Weights of a small transformer language model.
Size: MLP 768 GELU, vocabulary 2048, 6.45M parameters.
Training: a variant of Adam for these matrices, 290M tokens, 8848 steps.
MLP neurons of a small language model. Each row is named by its layer, matrix (up: input weights) and neuron, and shows model dimensions 0-255. Each number is 500 + 50 x the weight over its row's rms, rounded and kept within 0 to 999. Numbers have three digits each.
After each neuron's rows, "fires on" lists the tokens most often at its 100 highest values on Wikipedia text that the model never trained on.

L2.up164:458485457558455479501593526500516515463385487582567426458457469454445443445558430479427526502463407496542477533422507457465533487582470550518473386480480447480498572572440529596537431518506465473465543473433494505497440482555465480554599511475570481568458510450467495566391537576471527510575605534490513575542503502463489461497621533537462579487476526449487444509462499493512507515541457497493412448542504523464561531535588466511520494506488499467523436572538537519530513616494437542548487495526438445500562463463546456421538476481509498502523535497470386520480501453455496483387572488462599610472367506583554413523583468600544428453422505621524471568603503540550517554353556444535441548464469437490525497546411448513555544511538485450472501534496511435529528479508528
fires on: "f", "fe", "ie", "e", "ol"

L6.up559:475601544543548353518568549453553427513450482531500446541443533516561479524474406406561472400548468584569469450463479555497474526429561561524507566542513456528549418542502610473514451570463481519488534530519513541558503531436476413565555484494539577460526575508489606552512433536491491499483418430474574523527489491462459517481456417466597486541500529454477496529577498459478525542494474597476379410463472537519359485550479486550504576489549530546523501551454462444531506534430475500502466524438437580521501532469479509485489416494509550478609538465484459521491561617515506465428456558574532513581467539441496477513517528540409507555393475469378490449530426503488507389420524499516455520448533581500532508522460453449510498419456505572572544587476489577402471456451482
fires on: " su", " Ju", " Char", " Su", "ju"

L6.up23:560451460521499478474466470521505327488464426552444449511544542511423451480449520483405495535434576505576472496509426506460435478479495483513540501598453387483553461571435456545564472464511585440409516479464474554390503494524562435513431469482567497472403477485469504563480524481438483442496514453523546569501536450465552555539486527531612496522490456502460474414587537498586562444494478524569522574553568562448635507463535526508462539458522455481507488518566536505516455513389585514486494469583425474501513529469434513587495417515470483439576494589518510508494591569566494546510548458492531361471520481511571529499472489517406392479524521580395533592625510484491527537497610498518547502500397510587480462567480448488430586478449476516460529468506485471515478523541497
fires on: "ma", "th", "or", "va", "d", "man"

L6.up40:494464442469517502520458446418497446528399646478540532427474557557542510553573573586378495434496452534488453571548455478517464424440504508489452471413506550517582616521477540475420412577401459504536415500477453527598488502462494524458519529524506484499418475539438533418444494473557463461504585520522520580520584455461469492393493454505571532436529522475431512494515481510582547479551497466500562556477506475548455526467365475542453464568505492547537498533509539498618511441550419479539491534469486533536510523482541480436475555470520493494495371479542503518423395513461482513464440483508588517496468509473550470511481488564478509449515530565539506519479420501465441426406478508447394495512493468571453527513479546521591448477495637502434472587598510384577535474503605
fires on: " met", "st", "at", "W", " ma", "d"

L2.up474:450524528386515441451534485408482495594480466508438525654556595511529408520527509505423473494484536473595429490525542517480450547533435511541520430489472481460541557417510477405543519397442538457477525477484487531568475439545539546447522405448491490494399590497472459476363433493554464539506444554451531582478434444486416469467447586610489471458462563447437499450580417489485473534477561416572570528533494506442528531526510643502459608483500530522562504555464507524534616515453435460520500584488468456485470586497501581431476530487471505517441474516584560514531528479387480515565568579471537534546391492475556504492493568463497567513541424535474504505526548461461509513561461571466471493494475557523456430517423547462467598532515520499428508441561494538473539511520493
fires on: " M", " D", " A", "'", " 19"

L6.up565:467489467388506470422490431489647537498545439516494516464534508515429550539537477506550453489461495441606431373425558430549509480512505550551534545514466473470488414494504494528484415488479504493428567459400415515480416536434461383529511502484459576534458467564485584464486493600482401421551468468648449551513501593576460518481531430505555458482438579485460498423434509476522466497553550524613445510533496454477510512553453483424451432503519595521515431481468578535478451490459568550525493550514406544581501480466408559523463430538492489400473486467437495515506566526542484531467484581500534523540471568545471504449532494477524520546486463592469479484550592424504468521521584438545517593523482425548503505539523464423429467445570422536518502531579554574542539486570540
fires on: " C", " A", "s", "la", "ul", "ber"

L2.up209:381468548532517545475529532501469444396437477480504480438508518379476567389491551426526527474564491591439552581435459574494476531524474520490512445526534504538418572509495580540444527511491641441526500407533481495492463541459471438428510467455478569643524541444507559519480489560428575524447467597633467511529537555473506534479524514491545503501540484441521444454553526604411412488492497501658502503492546501470508489616515441501380427538487492449496483562477568506588492528482532462533461521484469466394485457535495437448475448509539537439523490459496534514496473601575429560542400482502471480502501513503513517510455569507477426514447499485401442508467542581545483532595496539496583493513527436447512460542465525484570459519596511464498583471472532528503474642479468
fires on: " be", " have", " to", " re", " |", " "

L6.up601:520442471483489428453591605408410408502480456470527523565422468478485587485431617532484503435473467505575514477593539476463430499614532492509486574390548437477552469440664496577471532533401513485481512459549525588531599554506472501424527448475489416488599521461527553393401490477512450537455483488517523492529508499426526443417502474513545582420448527526491517497494424529561566482486513435512488595422537587444499492478542535503577538532495516526479436508571579572554464494527538453473516514615488469501512553498451492454496484585456465568525448473563426538552498519428501471452492470423531540561494427484573532480562502413559442469481468450552504515513486492483545430481475545476402485482496440547476567482539498426503565401533558461461517441531512510424552478438579
fires on: "d", "st", "ft", "at", "con", "g"

L2.up729:591567451481520547372482519508547467454594581563504521510507448517494400476509535493524530457455496564422438455447532494517522342439514471471447615439588498538540506410565607438481540561487386474424545510546406534451410405475414436596505541491488465572473506505547541452514479457496532510520462477541543467499557421518472559448487457481592544434527503529503473508412575491585484474445563516555495577512514463467493457526522513497520477417462555534495365572522565509551451552434526584590495471449542519581526461509461456592471516585549482430508496503556462522566500510477424572468438558500546513523535449473577437427470506528585549539417479466454456499479480433518445534460432455481537527581482449523536488517536472528453458410482495446526506542581492557532484426461442
fires on: " (", " by", "ation", " "

L2.up712:514486369464476536372609406501363558518448581516484438531539431486359513475566550475488462530546531518502375461493472575527524467464498510578518513556555414526520578469487499541520495487494444423549527503566465467518489479543518500486639530479433527491436585546527447484506459576491493508516505488540496574591459505510492500527513407544517503492487461518514514527502486415482453485464524492491476510526468512441487512510412534457472465466448537581575454477480515516551559532479410506479498517470470512522443538464505561579554426493445602427501545569483592510472538485492511459412586556574576530475460505473382551493510450529471532405477527521547491517523539422454460504358461520496455575493428402482521397478506523445516631572489566595505491609525466490499493446400562
fires on: " Mc", ".", " York", "ex", " Mont"

L2.up138:568504584505426495407558502478435464493415565526513366398523470501507429528521497518507496394435480597454502529482509648553530516500434531437474468552512535583451500489489584515496445576420502468480541456571487387435545515421465482492477519474428585551476427474598494481470487471544468494536480420505506530551506502466498473538463414493583456539564461587457427481482606536481447425584520460533515568549525439468583425500403552512465435423506570477474454518542533554476583564535578578459539556519493582448436533549465519472570414533433479528512456501542487545495567517425518484447535498472558560569487544528529518501579451546435535467448479510535414474544479477423451584490503514557496495564436456370515480539530520447506496474456502485533515587530510390504500434422533
fires on: ".", " ", " de", " d", " la", " the"

L2.up119:492530483469519474466551472482534553491556560484535447541427551506491423523501538612479430525491450516442463554523430436552543453562501497495431440516538513547485569584549553516514453530509440461467523461525493425569513556523497481490528582473546545532520493489445533542504504528468481414533396533551518583451490490412571482364545539530459462458557470507449475468569506524516484453568475448563518550392523508427561535462462525555485409478593523583371475522484517506505526649437382455513534509470548456506490403527418537408546540494547543502503519467564484536471485460475495448445461493563538547539485501498519593449512564607555465399594493577424392375526478523395439548417386503509511514558436532445473473462513484511509533483454587516522437577519554469539515535407521
fires on: "ing", "ed", "ive"

L2.up734:524510482535390424478544506559423483500421461465516454460492525494473537376534473528540568485474485501532476440513467492468585460516520552445494455486440477566415429450476526468513503513479574509514497513447359539443498529559385435496541498448496436541451502525538485508515495548522436474439497473498382508557564573538491500413502479440504593490516516464521643550543531506564463489494476485409536499482585472373545476606455481368493597440476501588539482513540555535431450497540421552534499471447506510550591467535418509474491518487573530439492494617488489546526604552513541486429472433374477540603543491451470472461564416623496493502460443464545590432448503515523493466479514523542503533529608491439547492552486532556473494473562510519562464495580418535551523549514583
fires on: " in", "ga", "f", " |", "|---|---|"

L6.up65:519449497492491548460516505495524431406491508559493547455502584471462493561584526497489533455479436507391425426426522466513595436430457550500462477589478473544459518548519550452536504538538490488541470560608446509597507522491477432568526477524517491555469531481503538527498487555548569449506418497520591514589447499494552552422532489530513489600490525418356522520423495521504458522553464436502531476476484482475546486543396478485548442475557510432508434485516511538538462514433481635578421472548520557563522323506448505608497546475517560377580501404481510529512496546470464418463451492325500602593421510511549532505532464466519502487482472560445508420511513618520551504444432493462511467520570483463553488573577471499567487458493455515506479506534534420542552452481469
fires on: " B", "ing", " H", " 20", "p"

L6.up0:490483528454482493447516526619570475504416433563490454502525517496402497510458552404587527461570581512441498433489508543492451485657490537480539457479550418496441460487552506432495542555473419555460417498608471510458423499535537444428479444511464449579503460481469519509437493569495532510557478441414527448565484459514485522474519528458569496463542451522405548535509542514503528488415496444471462407577493557414525529479488490486513461513571506558488449525536496549640455522506517489540426495358487517429515557516500457458460502521553485499484454415526462530417552453490524487424623559457561483508522501504485612508500515459501430531435482505499473474448459505497537535494525560519445531514652436507341444507520446566476538461402576536463587544545538582556563543568422
fires on: ";", ","

L2.up314:469471551510481531496471412549509475439475521504482459524534547619555476462429597420482458468491598534491516477516473573570466471478489493504538490492477560489493518428566547524512568452466509471546449536420512511521418584398532528539414503483496500456473472480564548522561462519440435487548557451556470445515484547440515420425523634487534405479409520585553458524465446487461472505463476438505478428544457439447474413554449570539472475526506507437559490524409476521503465494598493462552508558484459544565507628550605573506558485474498442491457469529517482532471513439476528513491584482507535479476468420485364471373566479423486581573602469433592534568388484499372535464509481613505527573492493488524449460500514486467540455634481458519478529507463514607474509546511565
fires on: " a", "-", " no", "2", "1", " the"

L6.up171:555529518528493512509490569494556452547569490553525541466465500482509561529486415540560545407551442556511496388489488464483395402477576573370511522484493478529522464582545486511421480535493359502501532526568446434513474558448478462447519472457559534566498639457565385456560484526543449528512405449651510484521425430440540553461581444474558538511455497521477525547462464404467573476524479527502460554468496488430471538469454452460485470475454509565524499522478607462538514491422620533505482471495472486487573446413445543509474501480420532495522448522543464570470631532504498618415449562499489453442499410530494471425558485553585407459470519495500521498464510503496511554516518513516395519559547499505459539494491511493403420534525534438462587558491485517413523414477451
fires on: ",", "id", "ate", "d", "),", "iv"

L2.up554:508597579583411582578527425428471477515480576488473447521607536442562408490524530497470489453514510530511506472403462480483499443507508484529505424586543515641516472481493469499596523445473551492362464501519520418549479496475532426537521433450442471505435465488494560470497532459546489403561582499425497486498566587497572488534498367506517552521493445521492532524411506492475529485490445564440522493453479409483551579538497495403438471485555517525466474527481548578539553463455365502421449474484498551412516487609439564501527431515513459499534458584626528484412501514428456502476411537439496431629510547468434518564584480555480574518519516449514496489495508513494503480539426494529575503482490514521615459576435477570552620457560521478545489481518473444485526503496506
fires on: " in", " near", " inter", " of", " "

L6.up327:455502506455556461407523504498463439428440492515527493418423466582477497532425480522449508407440432497501329511542508468566454448564503498459464545490506474456585480565572493517520531423475532531426488507490503454560492498579524517560552473498404462492445400459487527483413409522510481428630483547425482564551531487470569459488513536512569540502516476506525560513484497496515517542457580524516423503588488431492521570485457538537490512476495459541469383513464545596446509598481496606486483618486530625509481498537487491413563554472499522447553446556402570497435508518444445451406563528407568530534552463480517482469613443598507495436545559608455547465508535528541430484442415567436496474478532461533526519496554466556516563511469598445475482500564495543579521429488484
fires on: " T", "t", " South", "f", " North", "e"

L6.up168:480556526545492541455459513489557534510488449452606467486526544464591481426491518529511484467477507525473490442434482426539388493397461427486461531503516455535497531509527541521473483513508537376409454470539448593514458507506518400499545602474490542513497571519509479531523485431558490504484579457519541588509605483520418513441489465593504502524576420506483544417504513417530539608441503496487491400434502546411482630455437514496506500561499450535496531482461563528415422569505509467537446503483517444496583394490513505534532492565569506398557409578478433496443534462503519441508513503482515489564473494548445466556493522503405417400471484544451395529459458478503539526511588411467564623509446459590481424548487550514537552508508472484542649472490528550512570421604545
fires on: "l", "in", " Al", "b", "h", "S"

L2.up286:469513536564475500445500536533524551420496456485458552481486582466485452487499516418447513472539515525478528513554508553539504574423528479488654506465521473573461524473511483477451531462490546490403499523521475589585392547433471518483614502444451504465552491534547474487469510485550461568460426425437557432508512485550411543574532459625535518534483515477557658560498567550449557531478444542552555553499624540463413513531569661448567471570535540523432411509558464464513460492546517467468458494405522563464499508564491504465377464423473451440484430487587485567468571515519428534448441481449495468530520577466426558511452484430563484492480493446479491547550507506514514462537456513471536573578427502429472439507424474562545462411465576568485542421513489548435553517473471
fires on: " |", ",", ";", " for", " was", " is"

L2.up14:397522532528497507342541489518427556594470499431500521469503428526572396459564571517484537549431425568445478462443536513588551499441488505528577572520608478564494392511535422489461516592452428514547533509553569476467449477439501539497538496455477491499466531464417489525489494535468483488448499502503498467536412499549508510475518462473482520563506520464543497452509472526566514485563418451489597570485501495475454550514496539519461515526411510455490448527515551554605488494538423514538492418410547440495452591441472418471526551561532433501458521535557520554596464528499508484500502548516504603560380548480457404488502487538521586534464547430506597502428569523556533561561431499547486609571429513471514456524457566422452563516481535463536490435538334518376514542538534
fires on: " di", " tri", "\n"

L6.up95:569504422535490493399519467542522369463547564522540493416582602519510411520435405554434572530573585543514501386431463510479502472469592411513488521594518508561488455440467567448512613492457440506499435559567522481474534496451460368487485533490471432582440452403548460551502457533525496548512539380460489520564384472406426495529539455477507467509546544447501526476522453480490491561565519482514503433470449493480502480536464528518504449474426505508545431493546512515460525547476500515624503476459497508546516506475534383482448586545558545451530499531492520518423485537498491533509476655500456559566469391456577569397464552465474514535448598540453525513554483535510548517580522527510505420575433487546492562519489489509500459517468525486513505471552493531409558465627535
fires on: ",", " ex", "u", "2", "4", "6"

L6.up273:466542510545508508432470573583472460529390489435484498529528494458572429451535486507453510458546517540522575477484516507532497538473567547501387453497546417634503411578532390542490502444522477505368544489533468589529460499512515542532454494446446513503406561532414523462547545496539531462494487429538501516467489440531494569474578509465446520486537482471362457417510464414544491497542501477561433452428466427471454601504562537587446480494476549454486476535483506562526433436458517527608503465460525572490556459568520489516421388525581521491517459576488532499498556505588401462506602562473593553578461445499465493564531475403505531448504541518410599504492477457516484475419417556534479492522496475511496439532542606417539524582439518538597519545506525545488461439403528
fires on: "s", " Jo", " Mu", "y", "or"

L6.up98:377527518546457528497533422470536502506474523548516458564571530531480474461430504508458509436388539527467495511512461505462585481510493451608565540561571418508380501477459504570570471452504558454487543578509473563489451528497431426529424469494430456531453519547436533541467471543534477491507573483542501523477567505456428575533471483431517609520424479553568469562463430484498524524515473499518413463531570507476463514458457422508475496486399600492524434489447529467450477558465454540539423426509500498565523480539532502352538413535399449544478488565549568498559484585518449557452384526544506556506492483535410496517546474488474525546423397444500534598463440553480515525490558505588564559534483463529562416444581419390545474493508448455553530515586532450391532490505603
fires on: "hi", "ha", " Ri", "au", "he"

L6.up467:547535576492458457442546482545568513456512483508420503486605555464396493551466515451522522395413493523499442504485531464463470530532467512461455517433424424549457460500536472418561428582417501466456547488553507505537454505477498429470409411552470500558511539565523512635483514587404480530435558405535438555532579499415455443531526467458535440492513484467438522399507492472561533516578460488528417478576492454447471546458512548546542489505547516505386464578527536498480570506549425508517576525475386558480527532601528565438477572449514570528440534461430558546496405465453444484475472379508543451535506555514441522511577501564431507530466507523536498524590547380431479557499560502516415545487541553507465493487511480463526479526486466445615499578545483430514539408430577
fires on: " Ro", " Po", "ho", "o", " Ho", "ol"

L2.up591:522537522531452570470564475479482521452476504499528495509615577482476553463463497421491510481457532449495515514483534569577528477510478498521652457464543481491555418563502444438496468511521471502482384530566381575562389507470488496457507552505573503535460545538481503429485473456502524469541596433598532448498432519545487460541533470528657525410416555494413507591438555516491575481423538514545574523537532489410505431459541574491409484455603522494439467489443523482583501426507463401427423542506560608458512576590467508368440603559514455476525412557512526486488395502393426531511484532457469520479458500446539471519525570543522484534468528540493524529531570472452550545553505455488479531552494431425455466531443556534439461574498528505403502507536521556497519480480499
fires on: "e", " It", " is", ":", " was"

L2.up765:439473608428490521499571470566543441461573418543514537471504502464535498529553513494450551437464529437394412496612505511589465486442447509511482548480566503517519530428550598508499500535501535516454481467522449456477401490598465490518579511511514534427496539473468553429513380566444451458526477554511508547544477507586470446367542516562556528474467568527554518490466448599620563450540521484474547581580446593426457576566513504433486494478540579450468526487447493516500518545498529516446470505497505473488534562501492494515578514439449468485510400395469499553534490505446467521380459494538558559496490490415518468362586488454600456489566463502543469432442532583478519484498433469508454550545508549445414392535502488572387504507571437555495541566553492422494531485459468
fires on: " at", " (", " the", " in", " 0"

L2.up687:476584548460474416383570505476461524394414428441512483570492515483481479490552541468523551457484560553511435570536522589582427498524597473500500501551450615614519482565485575551518564582458506507489582489455449466517446565490382417479509449484534467431405530468448614506538544496468464391430472443462418545463515505553492519528509442578578541454475531467507454474506520557526571448475487454403543413525523456485468420480487554521478529495562551555470419532532487543489482589512422550520525496438438577406621519406467545519523529487573481545545507489535527491438530465550482457479497491454524449601483512474458471477512461532481518480553402508450379328496507530486536482461506582492512534505505506509494453505450549482573499513574568539564451564551447480478530503466460
fires on: "d", "la", "t", "ma", "ra", "ter"

L2.up357:503630541525448480509609440485532499486478477553484545475553519488442405459486451459478452390581484497465435460482498561448531526482483526510508598535565446545436442476429518425560562475515526510544528549582480571473522480571456464607563523458467475537509544501494515581532469518511541493453465434457490541468372533603386505505494445644527555498557532525419535485509508462597482497552514442459416483518537486361557499633505524481509491516376550518475438602540466488541474486372465507507494369522477510516517562516473460550490487551445557465482514460569522458561496501510483593427439478448466523492472573487582468474550523544444530628432479443459514577518471463507517514475458413489495587511562547486497448535464509428556416508482550495486482564526452518426577459463488
fires on: " Du", " Ju", "u", " Su"

L2.up663:462566466556461526513540525510506447549431579530564447540589539440535472460509412544497419459567502516539460489447475479455504493552558512567439470546573461494462501522411500498426452545515597473522534545518493522505557517471402501504512438477515552507544540494427485541499446457475348507466475460600542502534543548490497511457487378440566559472483510423472529535510525431479529487581510478599435497455491429403484499464472468546479541488480608568529465552561516460541412506580381448483429331459467459501630494487461458526477443572480520480515581524443464533383483576510437552460483526484448442509555597530544555546555502506533470574430535452506526464441467463428472528521519477627413561489525499502515412549508542427546530586574484504541552522545542474444598478464537
fires on: " su", "ru", " Du", " Su", " pro"

L6.up623:429470548485549496530600620525521554486518484556459497415563470514438464511557485490514519477529484415505446466484466453649562564544503430454476488452385496556548455461574548419500487422421427477586458505604502496566421492529426466498479421544561467620421485569477475502516467485464534538480436497513556504548477514437504414466506517482453482526568537525407495491490540501514468489552494476443516488494514533388477469511533558460418463495487489569533444526422450610499430519428625470510478589445494457506456468448478557426503548580557574434420418484493527534496565498471568487497548509539459568506349558461503428458520560555484486545555466536491490549550519618550503578486468494435498504515484420519452441484521503471447510438529488587443513532585486531567599438498573
fires on: " st", " b", " f", "W", " F"

L6.up395:525564578407518536463552449481545510506500552465495376410527527521470543496470485564479554404487531468475494427470422468547446517462442496512532412496560440505621428491495552503535436464521435542524495475609513484504571442529401422504459559488444495603410447598538474455399502433546472480441490526515566461553503457559476571509567461489487453462497559530448496479452540443460467461551420434530548580447512525456441511415488548472522516502452447550431441542515572488511528544502504571544519517445503485521502405472421448434586467601534474437489538563501514579455577486357488566541540530522530648556479544494568511548494514583469537474556409569511453479522492432519491615484471427521532389546467504546525508480487509576442518419533516488436552491579517484452507555454463
fires on: " ", " =="

L2.up684:557525548555515504514532507550478476449414433544484505520536601545433533552471465527492575480489496517506440401502512505563480501406542495578504508441512487626429466483525496438554467486496556528505490493542571450444416568499476518588560476494413525361516565421460514496581489614510419472459482479516483474527487573513435508410508532525541596420520466607511511576516524565543544382504439379523421391611480534434539439590454510520505456471441601529508513542556462532568459488476545449436492436462436561549559498533520426471567451467450574488533413418556523581554535529554478542476436538529528495580428485604412492462497512477461491523505479450483493602498502515457565484513462476440451505503412512485522439512525526391488519477477503558515475522565502488437486558403535
fires on: ":", "p", " |", "ch", "ba"

L6.up84:542538529468490422505578470466524444523420521514607376468557487471512498418518534539535427549552467466484522498430440492481487456508530514567556507512434539486534492627489495475538496491457479556541432537466490452499642468476441457455510432490432587541519517492541363509523474451528571525497452474537564575475491470526470448550538483448600562464517532479492377477475474489468465472556475555509419493501412528530511506599427489454508434550510555452443459581512493542460490522521472573559550505473444548513575521455393400532464497556495588522499511390499588507497513578493590478416558596579529468551520431579428488432553554507556488462394382564462369548562377553460468442516517453507424488536524536476495520478470458534499438480528510467552473463432520511487504428444498
fires on: "ol", "ist", "fer", "ar", "ic", "ent"

L6.up191:386500554484539478454526419481531551481486499459555497492449440478495469501486434438509615483442587488493503525486465478498408501526471472447563525531519518425442563453652485509425396521443453460476478424501570430485513546415402476556515491477475535492492610503495576486569436499555593548488497478533436517555441538533477450500523510430471508536544432459503481474552490590530506540587468480619446474449559472483502498483496612562470518466457457485567460575527509395486507429526577474482420470474548471557547600416512415541541504553547499505525517489506455518567449488516534664454542582570478483486455586498505528505474457482556422546500487504493563572476376574465500532541453497522527627492513393530428560469434443431500530449509461519529442478604439458510465511573531
fires on: "hy", " di", "ri", " ch", " he", "'"

L2.up2:593552438463512507510481448462595484494488484525541529505574576486507455511443526502500470524534454456543573494488470462522510400459579478578531507558521420507552545560584482501505441524484426460464474433546483440567510485511533417547585509414478498522525509435519399495546468531488409467578449452555433552534482367533565415406575533467543503543466604332518485431567495398466511496492492572532510535374608579472458537553457596492455551565578469447487493546480534502467492543466516451545432522406388473456434577562450495523477543494548567490478418427527580521348504501500476483506462572600533505469482533555570469495518589500531443491503479527462481470528461452499496505545454484534523540542447525508520439516501470513471571495548550492437599486534436529430523473543450
fires on: "ly", "ally", "ing", " also", "ular"

L2.up364:474470495481491631514450511521539416444527437495527454570442584485489501551543460541453524499526501481401486437438495447616466453443500460546578513446544517551536491549457537527432488544455522502505541480555546517521460501512416486492536490541575528611447474389487458542535498511483418465524447480615410518647554554443474392472491490454514524517378516487541483438483512468512500449462413473510489499512444609483495500513496471547540418516401502479481444459491504512530559518538403504507449510383514452491575527401436512476487579495529540550491463489484556570514461391449528442439547574560469450492501524465498536486514616457573471525564561503561572364479403533452471602517544473442428551538525521499499463555539505508539580474563551547398580447569484485519570429495494
fires on: " include", "===", ":", " (", " the", " following"

L6.up480:489457499486391435500545446536664444500492445507462411533499532523536583534471469472454402456573516582533540460430546551563536467532531522415483392469459517518468455524504445496556489504526414514520460584513476512421465487451403489529569488474503507592449511544515517586523517493489417505552545457483437533590520518474452540508544453471383513512451517549364469588498483437405556525575581445464495495528525608483496544474507415474443476472459569520519471524522557538491574482521515565505486581504383569484611447581464516540490511495471534447463534440499546496536481601548419540479460512508545445476510495505461497468567474477403402465420535497530515418592585491474502500550539569523445501516469490479499452467574508479362532564503521532637392511558487553495514477491510
fires on: " Po", " po", " Col", " Ro", "po", "to"

L2.up81:497507522527499546489471592458604511395569427493563541523549609500575449507471482453516436523501442479566574456445455510521447352454527540556468499453507525465536523575540540404487552439495459423431568495541514504529393456534489463595598460505502373525406497461532564454510516565462480510547511452543467506554532397544482439467592499462528490459486496470427418400498536486521606475509494559506480460482425595496549588505460462516533447495515429529441473534475562523507506623434531526526485547435419423516611458473531572535460511464534497486574446479599560482520491415406487540444483561542565405519486508496496460434497575521448523529480457474526397491533437502479580530470447465420505535486523489527570448563580515512447499505508488469625536555492475548498511577477483
fires on: "ly", " known", " small", "K", " by", " as"

L6.up336:577500594480478420444612471595460583495528461506490560438432519472496509577581489524487618518513448502463407474585478434581535483446480445412501529483503528547472510521513457522414468584509586459355511355534440538464512488464448434485517505448494556453511560476507521493529446599506444433490457489527443525451406543473451499529497476469531586375512522480460526414490407476528618484431543443472485415497579557524461505555447552523539522563458510488421513490559569520474463596547474426503453595478510509489549477530487502488478412468557547494490440468425505527444444608473549497520488557490399473509453533516526565550557425512516543518559518494537473496573545563496447470498469524425519502564534507576492503499467557502491528409490650525451457513546446417542483435500539
fires on: " at", "s", "ke", "t"

L2.up260:506470558509468598476518525607544432367509488443456467459480536473500473502512509554475532519547443508507473531527473567533579482522410452495467478458450491582457437456558573533445524541491501490557513576573494467441447454593397407551510488513531501491441506479526551519495498503487471473533522461459368459558494520439502466490518468476581554501604439460446535419475569488578502429518578506484477537479478504484488452562358525451378424478588472650470507502536483554498546454495520493485466552508445579452535447587518414467504473514515476426534510400471353541514397566436510513502454538437458447569519462495535462559487614601497517525510491508514452414548520487502527553517473516560504478461536455498501488534454594570472494541582658557553559461507473506543532505408476
fires on: " in", "b", " on", " |", " from", " to"

L2.up13:439451432453472491448554514505563547378373476569526520453545541461518490515408491511487495514462524525498442380480433473483499497519434527505583519562423511462456435572519578420482458514450500467466505540530355460497453528522477374634536514447392462557526501500447559506441480499563488453603495463622461556505442521514561525479446532472579490593570559475565553492482540445429526434575470523550472462565477456484467552545430556505470380470437543569561435518467513508431455565544440549447403469457569553575510475452457468525581508578504540419480504575480513533578479523488524547480490550511458458519530472451487506430452506596437540478524543467497603495457482464464428595484580509486487511547526423437566510579499534567517454469585517492500478517464503459504550521561519
fires on: " for", "u", " in", " of", " f", " ex"

L6.up221:456586434466479528462510534457526667552458438388572502410480475606507523450507447518507442536525520548524520495459420564474399518416577553619468413509486544460527637529556602450517496435567467466563471513467539399504498426460557412519485458470471488538430447562545574545487529455487460499506476520478480494565407465551500434370578450527417525514515438571472537484476356496552521444545480460531435513533510383469489508537465472513530497458474576509549484472573546554535505530515470533479417512498399587529601511516523526423387466580502547473509484476481463502531551535458520577485460505500487440514489442498489531503450562562486467403475445491458525551581530454479541425468479472519508483502451500473420486573550540500475552470511558533513458512576431561560553534508538
fires on: " from", "and", " for", "T", " of"

L6.up453:515526451483526542480488498602540508503507477597535543484506570502432512581497545554414454443505606489529453496496422529518470482514510479513451482502390451458526490463479531422468441504433477521465574357529531541437452523547496404521502503445555451434529414482534585495580395567431395499516459464441418549476540574521560465475455389522594484450502537498495422437503412438502543562520439557517376490487474519514511513441455634536497567500496459560538476524514483450475554545392537408525513531498477504526452460554431467468454540487502511499511510489477514516511445510546542544474469578478552423571510524560527610437604498542470509446516486539434424560541445421431468526459487523440492487507505562599461386567464587525419537473580554506587416519532487554524581486524529
fires on: "and", "or", "d", "la", "lo", "em"

L2.up448:522664407525478539455622461491491473542523532530465428509475510536441517549443488452491482476508461476511429480531521636583561508546519611578481469533544436503505568585444542450445552533464440443480557471390504445507415568424425451551588585445378535465462482475423425456504452498445476557558454454534433593536538492537567438513478480555478528422471472550602461565452563497496457498458569469460475399546437438469582430490471483489501520466540577549553455532457418605472563512546456521597521529523468502525523443549499510566450461512590550471562446482485437541477549527529548532480568462495473557567500446542503461456494528474549530488424444533427423401431504466409461475464475528479513541481477455500558462490513535446472585547564510527514537549520543520445486489518560
fires on: "en", ".", "d", "la", "ex", "am"

L2.up104:467508493390536538492521453466492494478597531537439558508529553467480477487503502431483560463396546544378462464507571451553524498489451470488534418538465494568477439497440456473390507452581600506501476528550549538597543538558427442430571473528516530474449449539487460426475470506600533525480433490566546519550450441561540457440519475575551581505585496521422390637474430487590497460514616381503519463569545477441453462557456539439484545514489530475416475494438537570522499559480503543534444497444473472542464546463515546506549551510480558461499531553540471553493506467458512464502451486398469437516488570429492459474520509478470529577547409529463456595480557552459481487508427544446517531516445399433565481477422488548561577535546622534481570440509489528411544471413571
fires on: " B", " b", " D"